Part of a small language model's weights: 12.6M parameters, no biases in attention or MLP.
MLP neurons of a small language model. Each row is named by its layer, matrix (down: output weights) and neuron, and shows model dimensions 144-239. Each number is 128 + 32 x the weight over its row's rms, rounded and kept within 0 to 255. Numbers have three digits each. A neuron's up and down rows have the sign that makes its largest values positive.
Before each neuron's rows, "raises" lists the tokens whose logits its output raises most directly, leaving later layers aside.

raises: "arin", "oth", "oa", "ha", "lu"
L12.down107:136111093150147161091160078104118132104082118098106160101114223172112094167137077086152109144142135078146127146108174130154105098151122127163162135137170120126108155116145125085115030120143130098117106166090070114148091134124100082127160153150134153119173098164113079135132111167135168175

raises: "ê", "ét", "ère", "ying", "â"
L11.down261:116143133084092125141153118206111154147163132123084143165096128136143129158123155121121148116158141154110108070128113110112119134173156151164136128088129093162116140151105148112126092161176131147110160133153110175123101106128150067196084130102124135181143078106143113180075151179128129143

raises: "l", "ls", "lt", "ll", "ok"
L12.down433:088137164114070120075154078104100130152105135187148118151113157141167140145119094118119178135120142154098112127098103145111186168107074176085107117149132160124117144125125132022099113072139112134178152180158143111078126117136127093115160130157126178130164180101127108156091131145187151093

raises: "uka", "ually", "ural", "wal", "cess"
L11.down277:128108110150105099149149123063129117158099142142133094130098067135088133159175117113109148150114146111073211132101124133128137194108141129140123105181147114192049143095149087000173116173089147099096142090112132096139128115168115187117118093140122100151136071177137111151149124097093099094

raises: " to", " toward", " towards", " into", " To"
L12.down300:139161180076122157187128108145113135179164206131132146148177076120083102129182121114176131129147118137147160145110138124047174115135103098110166117098145174121121178106165163121089107134125162119158146092128144110175140129129147036161108099090156133102151128128155117163106132110106192112

raises: "te", "l", "tes", "ls", "ician"
L11.down287:109089146093117108115146118106099191157163100120143118125149181128169113145110093117176150146111036133121129164153188137155137116143129149081086125104150100130095128142092099022181153121161142137109138182180085089149169103104173130102075161088136167166115139148107107149108142116095134138

raises: "ency", "ime", "ent", "ente", "ents"
L8.down65:144147164190169141113152104122091168112134125123034116156106158150077209106191171139119154159114110112106081160136150108088079112130126176176178127166187168074211119147070067122078163176188139181118184112127094187135136126144122154176110115093143139157118154146147192159118154071168113142

raises: "man", "men", "led", "lo", "house"
L5.down481:088093156087132095120173076120102103143175168151166122118152173123104106105116138111139140063145117137129090113073079151155126149096112132148110126075119122131138119147090174114107090122099179111156101117085177115137128122081135151087102125148160124112164162094144089100104185154096146092

raises: "si", "so", "se", "lis", "sis"
L5.down380:174130106107120088113162183116132137133119068149150109152133118143108154133141047051156165087125101092140118131120152133117130164115183140083139108155113161113076144150171102083102124111178161119135147165134182148145094130136130131140129072132139178104144143159194089101076096152177107148

raises: " scoring", " Athletic", " tournament", " league", " teams"
L2.down81:175169089102083128140138082136113120151120163149154163133090097117104135101127079143198153079073115113142149139116137141180118082135123128120111133178153135136141106143140143220089053105141144168111133132131120070099104228163159117148106181115126119162162117118241131085159165144117133050

raises: "ls", "lis", "lla", "ll", "ris"
L11.down39:099081080100092114133148153162128118154164152186142123115138168065144084085148132156160116154104154130134098161095168112132201155139130112168136124083132138163124191104162127049126193040133084104113170129128104030109155174133158134137072111184102130130169168109144149164181148080168154128

raises: " include", " were", " have", " are", " allow"
L11.down52:094109112145168147097187119096171125129193165122102098143118150090107133126097117127153160062145155155096089095101165162154153109105113043092096156158149176141069163174101130127112173103146143160135083146105094164082146121095154133161091084118180064118108097152127156113121154056124192155

raises: "unk", "um", "ump", "uit", "ut"
L5.down229:107169140136108119175176126104157110151168117177108128101173169086169139106137118040128121168137125107084141052094167116151088092108109092148149100135180149131139172097083103026152086053166161124066077111122160106138152110114117125131141117141108182101171144110173112113137183181074144135

raises: " themselves", " it", " them", " respectively", " their"
L6.down22:135139111098129139139096138069123121147138133062153149125125163139145149143140148123130082113181188113071091133121160106119197060141104104166175126107136140163131141178110110146155121078119141112121079139149111152113074154081126074148142066198094114179111170149129154105155158111121095128

raises: "8", "9", "km", "–", "7"
L2.down483:129138149118138089108174166169123091116128153134165116115146174160151182163092189112149151145081152100113125139149119121155154074101143138081142116092126138103099154167163116157082155173070108102160091094126101163175177102116143091039145163091108123148222110168147128098102161141185091159

raises: "nt", "lla", "rs", "ns", "ll"
L3.down482:136138199118083139132142175170162117134142149138113121062103194106159081115160070165228149133125169129114148133133136143173124174093163173119155136115110093131103126164059132107167153157119065096104114090120147131125165120161120137122108148130136200140162175075115123059154164089150192144

raises: "bre", "ful", "die", "work", "run"
L2.down479:102115135101107104169087106220098145123121137124147123103125120095167131120160098101131081139130142127134142118056141153106100087120164138155175114097157193082098212118142126075140146145123066134128081129137084184162102093095146105104143076128133124119161204160083149130150072144101090064

raises: "ng", "ss", "ster", "nd", "tt"
L2.down314:151064155127149154117118166173156086166152111137161079124089090089129139112127110168111106140119185141172131158086093134176110168082131151148101106143118117164055128152137128056116116088168113121080098122132127162070096099133104107092156115153139093149091119101146151123102117067156156050

raises: "en", "ened", "et", "ens", "ect"
L12.down291:065124122165109129079112087149144116132084124165132118149151128091102111137148113143111123123100082200142018085128050168156168187116095115126071157117134072144109084202165088088083094136117107131137120129076126138107115130174111148113153138118134091152123092160171141115130188140097111146

raises: " scoring", " team", " teams", " goal", " championship"
L11.down437:119156098087121157144099111074110109149117146146128192140111082073115131121140100127190140096084142123163152106129135153131145091141106121099159106197094136145136184140120166232129053094130154165118113126155120064109124165233136129119090215100115169121184080151192114098137150159122123085

raises: " other", " others", "0", " another", " Hawaii"
L12.down397:103110110156107109131104179162084128134152095136112105098075131144135120152148120115126186136097158128092184220143178163077104167131173166127114161175121094083129103141147148236127160150116085087193177076127116077156105132142164136096086095198112114170117072111131173135145159138110146057

raises: "eg", "ic", "olog", "ata", "umin"
L12.down230:220151114179149128111099155150172121170087096184114159140165129120156110124157150116146130158177073147111185125157140129094156118090171087100071107148147135136125152160141111000133158072169147077138096167162114114149104156136131093150161124096097150141149056104128082093104131137093125140

raises: " of", "–", ":", "-", "log"
L8.down53:138117078111139092130186092131159175143117084130203089068101107129160132113218124177197127115125113119144162162125138114120093108127171087184093133131128098127110117154063136131102116097095093110117122094174104125121141123150166166117128149102140142133140103128100124118127153213135141100

raises: "day", "thing", "where", "night", "more"
L11.down409:198117103164119091133111178094132180085162125105134082079109113113030161148096116118109120127136100082100163187060153112092169113132108073135164115110136159138123184181087106166105130140105106111126107166113138086113195108094136100162204103061142091069120223175113138152144139103184093125

raises: "rit", "rant", "ment", "ement", "ments"
L11.down180:135055159101096182128125128078153098143118087099121133166133114134154165141133148107151178094137073080102098151122096178091185111082171159076223129176088065117132140168204125124133141110186146154101086159137140112133136157091150162134082154130075181174063121166119107111127133116093110197

raises: " they", " it", " another", " their", " them"
L11.down38:163110066080127211094191094135144111146083171102131119136143121098093182146142161136115142157118130172067066137083140096142113116139203138130115131181093137149107057118102130168108158072117120071122152202124137158154093119189086184135134198098133080192137145075106183101138139105147117110

raises: "hip", " were", " are", "ome", "tra"
L4.down353:139155073189201097123154142145105102137155176124169102089108132131100145095124147192198183071169190123117115111146119169106097142142122108135134153135112110118043156161112139128123151118127143103159106129074103174147161123119133074109115144117123144128143075148150167051105142077135148163

raises: "din", "den", "des", "bles", "ble"
L12.down87:154158136125158115109182152158148163122118169119107104192139100133127115206148104172111165119109121091152107138105203141140109193176146148132153125110122124118106026094130131096140136142106148145127073072135153157110089165142129134160114102162183118144082136130138177157084109174106101141

raises: "est", "eni", "du", "d", "itar"
L3.down103:122172138134099108126155127116152164199121103145131193163162133097109108103095217101082176143205141154109111186152131121139167176076118134118141052171169117081154108132133100083145144078167169161155115171121125055115119144167074154166123097047132093183115098124133098125129115116166128144

raises: "enh", "ism", "stream", "ward", "ity"
L8.down150:092164095125160166127151046092130120120149168134157149097148062104160155111095057102069227087122061122142121072099117136072183095099104101121108117124144080130142158149128133030167137141125131084154148090157131088138102152120087128144140053056165106145120139141133138104145169094141201047

raises: "nd", "nt", "nce", "nder", "lla"
L12.down30:146087175075170079096141180131084054176116111147115108113131123152159145149116127109139141148104175132199153144083193138177157184087174127141110124091088118199106157115146085097141126180156113134116112147153110129115092122171082089135129100157108129159092154136093131140123114093151172109

raises: " that", " she", " they", " he", " there"
L11.down305:047089130202106142098104092147153148110135139110180124167175122101113153120148165105147083157199143123072117156127098097119177096103139120136129136133182079125119131151122142113125136108131089078182097103120112144111134103105125215135118053115157125114161119148149181082070082091152129148

raises: " there", " it", " the", " he", " they"
L8.down154:114117099104096104125095109151116177172109101135113086210116106145111120163083116126172156115102176147109164142110086087117122109152095146136110097135133082112120103127148145213100184125179126116095130067154113152125104105110090159153159094157096119177095117076124178098119101097098081127

raises: "ming", "ing", "ying", "long", "ining"
L12.down370:156081085149159149157126156141084178104083154132176125189157119119118101134134104141147137141124138115194151127156116153139150106118131095093142119134100131120193125130034137148151145138145104129134117141164187197145142096162180106081082118156054058120045133110161147097108110110173130090

raises: "–", " km", "th", "0", "nd"
L2.down332:123147128132179099122128115149140183166123098076166151106157101162137124137111147127147113158137111127148133096177181120106181012104133138156165131095175110080145073108176152119107128140074119140140131133143092174159165129074122049073130099143092126183149164148086155120047136166127134187

raises: "una", "ival", "uring", "urer", "gen"
L8.down251:154109114098150093161108095161158109133215142127193163119048175136205171171134098131107111158126135153159161072125133166102126115051051131128158118109092131130119113128131096008155116164147117140162106102153132160122143156093099139122141080163083162116169133170121152142053125158095153124

raises: "zer", "ze", "ise", "za", "zed"
L12.down320:116118107142139150112101117195188186141131174129177155169125199076094124134128104160080081086112141166143113153108154078162110134154101128124158117100149117061106203122160139063138119127166129066107121164149135116161114121113117160136105094139098115138070131059099160122135074161080088092

raises: "po", "net", "med", "hum", "dam"
L11.down181:091093116127126058134161185152131188135131143140106211099131183131105066175147174129100118153116154161190067117115105092189144121119106112149128127128130077180154082133070184069146149132108126147153188094078117029115081101131136097109152115158101186081143160056161087101137100182128163127

raises: "d", "ds", "s", "dy", "sburg"
L8.down69:151143107167143105073084129157104120177097059180139100130123123084128135142198127150110082123119164109144093111199093110101178119174099220192133100118123140135121122093182143138100172121118103082148150114118135109095154103099144146140103119114165115129124164086196124043148102122152176114

raises: "ruct", "lor", "ile", "ret", "rol"
L12.down6:097135157142099175158087134111118125100128170114192144162104075199145135156114193165153167162110087119073108151139122116131112103181160099122086121098135137173125130118131124065106145099157113162148149181112161117131100145173191130158168133132115108133152227120085133150173109172127087126

raises: "ère", "él", "ette", "elin", "zon"
L11.down254:075107113087213126151127123173116169158102183099130182084189123116183102109147173144132140097115143161088104126149117109112123134162186112133076105096089133112106163134073121111104121111096145175120086164083129165132086058135116169122110145107166145132038106130095189141088095088112148155

raises: "er", "ration", "ering", "ered", "rator"
L11.down486:143106056088139182076143061141134156147126092218164101125205132135120179128110112095138068123094127138151117125072124127070102152101151119149113120124164130133071109066130095069132161114135119157126203149140110154134091115156141126099144135133168156220058161158134131163116161135109132133

raises: "work", " time", "ered", " household", " longer"
L6.down246:162115113168141114111109126123160154144060133136151086093124136123151088164141158152160150079139106143114122143139174115147121103110124106111107093146148152144147160096149159065136131188170149108092150048109156101097125146156120151076097212125167098089113180185133181157100110170149135120

raises: "acy", "itor", "ates", "imate", "cia"
L5.down342:146073159154163135113153150168156127150167081151087145140104111119136139144113175096147107170125095145102112164161135144069094067139105116136096177116129187151125144121146153177125121132170102093131137116147114079137176135090140136158078157116131109148143117152118139108168164111120125109

raises: " their", " themselves", " them", " itself", " its"
L12.down193:149182117125146101167153121100109107150085122103124172094127106112111164120136125120191120147139164152059074096131127081139153119121101113137139154179073115125120125125140133255113139138172120111151121115166090199105140119135108133109171099166103108143156120021148119098192160114114190101

raises: "ment", "ance", "ments", "igi", "friend"
L6.down277:155126098086098106108152127139111060090071156131109108108069098170125114146130184113147077054114104114143068133110139120140141135125105145134162073114117121135195158093078138086164156111108141200140161117089142094103095127093144133090120151154084124122097129137144130094157102150152086202

raises: "mit", "r", "men", "man", "mi"
L5.down125:116138142120083130149112076182100126100142125129092110154103113111125142153149122147171126077143108083176111144124155130158150216114078156083162174131078139076093149087125149082132110109136155123211096156056120172163125130114119093067114136118120163150141126093125174086126095101108165153

raises: "ura", "ax", "hes", "val", "gn"
L11.down50:118116174109156130066150178092130235116080084107155083153123137132140118201111159091104149172176096137144123124138147091119126157118029168126130144164100155126076100138110134034133118168121196085133174086143088074118083119147182095138146186199149128137149157084089165138115106187054115145

raises: "n", "ns", "nia", "nce", "len"
L6.down127:134156137102066122160149144143141123184088106132104125152169083129115162144198132135142112193105126146175108080142108161141161160072112072147147046086163114069122129124113149109144077056147110115210110100089144152134193106096112112129094125126112152156127155141093107101080028098127165103

raises: "to", "ting", "th", "tt", "ts"
L3.down70:190148129160111152100127117099138200146115158135136081184164155140157162117137147157100071120151137134127152209109107093161143171157093178093085097169050097118180136153154093093104135120153087171139154165113158141163169153133192093157124095140151120135130123145101157120153148134155159140

raises: "bes", "ct", "cc", "ung", "adi"
L2.down32:193109169165135128108151166108099051152126103113204108158144184105084091130151103077227156098133083180174134220110123157178115138046132140145131140110084129057137070114046043062143124107156117101122138142061124106112135114170101094184145154131145138115112151143120135076115128121120129070

raises: "s", "sm", "nd", "mp", "ss"
L8.down275:142111107123106169083078161106122172175145100116107142096108166116121133124092124113093140112088203124241153131142139128132081167126122155142156126144064125102112066131137087014175163131174177108166126137137141112130127092104171100107110150164102132115082182138075166137137168193171086094

raises: "za", "ya", "zen", "cia", "ze"
L12.down79:110063067152105091162200105150111159136167102114116152126076153149120128042115118122087110114128129119091126167163129030133140154146117130149183077092095121108128136087100113101129132101142120095112144101114088161109125148134105104091148137127118127155107199129173193165112138112127091127

raises: "t", "tle", "ts", "ted", "ty"
L6.down152:172114162204102130138118134114125121117160133124137105168212094079153171090136149099106144150049137135064089131175152104093091153113191134144141130115094099097169089151134073076098161206159128109142153180078111195124173107149103183125161117154143148067144094106115198115119134144121154100

raises: " \"", " '", " English", " means", " Spanish"
L11.down345:142146164135072076056156126117151176144140137066134145090072151103126119093156133080120140112112161070111140095111154163129133143144143163132121124120167156125127119068085127139126146116099131075153123117123127127081138188125161191183128143100153120154089093148122087135176171168119207128

raises: " northeast", " northwest", " southeast", " north", " southwest"
L11.down480:130101135203105141144132123128139120036143138141146127130118071131113190079137192140099096117116128130124117063124167107163089087117083053184066074146136138111118074100114142161143088160122167128174117096150110122160138116145153131083135136070172155075076128105141114133180143105132098139

raises: "–", "0", "8", "th", "9"
L2.down65:099127175166184084117129135151131170175120127119128075069099114138099163173096110134118105167131114113087114129158196160132131062074105137130111130098134081050098128079169138148060145127080109149088148109107090177185143118084104078064142108132109110171155147130107150103080120139183097154

raises: "ls", "ll", "ant", "lla", "ations"
L5.down122:126065092080135090099122079178153186113125212107170139160099175167141113064133121126141158128115075096143104137121128135109158109179176139147137141094076090127160109082172115124160164088137139108167177164132087150130186096077124152108119106162107087127166171142167112087105103154081088117

raises: "ever", " there", " if", " they", " she"
L8.down209:118089095136146071130145043163169187154146147181095126193158125106118146088079118147142110150146142123160174114102111122159203096169109152108151169114101147145133151145143180044153119091146094133147173120128116070136088109123106192142051116128128140086110104147064128130062187101117076136

raises: "room", "ren", "rel", "rah", "ring"
L4.down484:056153106106137134134098121073168140115118119080143137153189136090089183127130156120124173109096110096120072115162121127066125143130063098163120092106137110177130094157079103053191169081158096096117137152104121132123101076091126102157125149083156113135141112092167099133139166134098084185

raises: "s", "sy", "so", "sa", "ably"
L8.down371:168153144115145127095136198119155146134123108172133185095060132068171144133169124091109180149100126146144085089190121135125134135132173154115146146149145070112155113144129108099120102160140075127108151119137182100127091097099177179127153106139147085134173123074173121123112095111124117153

raises: "a", "ans", "as", "an", "ert"
L12.down71:193109111104162112086140107146115127113128093162140122140143078134106130140030158096138126118140176209107153130123146189172056160099154126122159131100157157109116094108166157077101099103138111163110153090110133172099083149119113118144149107135111154183066133058037134136090160170077147190

raises: "n", "an", "nce", "ny", "yn"
L11.down232:107058135100191146108179175132180128106105087113114085095189138120157139118164154086134134112134117074144110086113142160102105107118145086130131112113089109074163078108122099064159135102133140139129125137126143135138166153085117130154090104143161138132110142157132057183160100161178184157

raises: "le", "urb", "uel", "ined", " lands"
L4.down373:103106120151209084083106104148137144111142121165149112132142116134107128113171132147112192095158117133133098111112160081136130151109147154134143122154074131108132096121106103147119121109075180116133151152114113150113060175158146096116154110125125112076162143109129174140095145163107104149

raises: " interview", "Music", " review", "oul", "mu"
L12.down478:157158141137196074158103089129073146108080164173152083155124159173091151145122116119064101172117141171122097154127161104143108168078130119000161143105126107100159152095136100115113099128156118167140082098059133103153135095149104127123124154141083124124120109123153193147143083097111151129

raises: "ep", "ered", "ery", "ering", "ef"
L3.down451:127146097109112120131118146164141159151127114144099106112105135134113135190159103170091098070144125164149117098167116116086197146118081100095123134190136111085108112084142102078091124125140089094126184153087125150148065135132134108121160156076123124141105116148129106139133120117165113121

raises: "\n\n", " “", " '", " \"", "00"
L11.down108:171115110094090149152118144112112168131183113130099110064112230130101135110164096130154115112085172145102127165115118085115111122181145167116170145129146141070110093142140144185103083140142099135143110161078153087161149126097122199171125125084141084153092181157151122109103154111161099163

raises: "nder", "nd", "rm", "ld", "ker"
L3.down440:066124141152170089053107168079082076153105073133143133111098131129147119172131115076135137090144143113108106137085094161151105148103145136100136145209100190134079153136097159000116101083166081157178110154161140107144110125123157154167136129137113147142075136120122122137131154155076111162

raises: "ment", "ments", "ence", "ement", "able"
L3.down112:170090147073127118161114143102077063144180145112086149115056087142146155089100160104127225106106148152111110138094123168096054186111129124125154113130123142093160123099113206119147116150143113146089107133099067110134177081087138130160131134118113101142138101127082142189102112177119126145

raises: " response", "iti", " addition", " total", "ju"
L3.down32:111092112141171083052114178126126052129140090187076189156117138160170135091121094121131127106076109090148130123116184194139134158116129183142122105129098097101110128085067143117096139178169148128166108084158154149154130197168131096165165161133116108131190049115090156173123113163088172055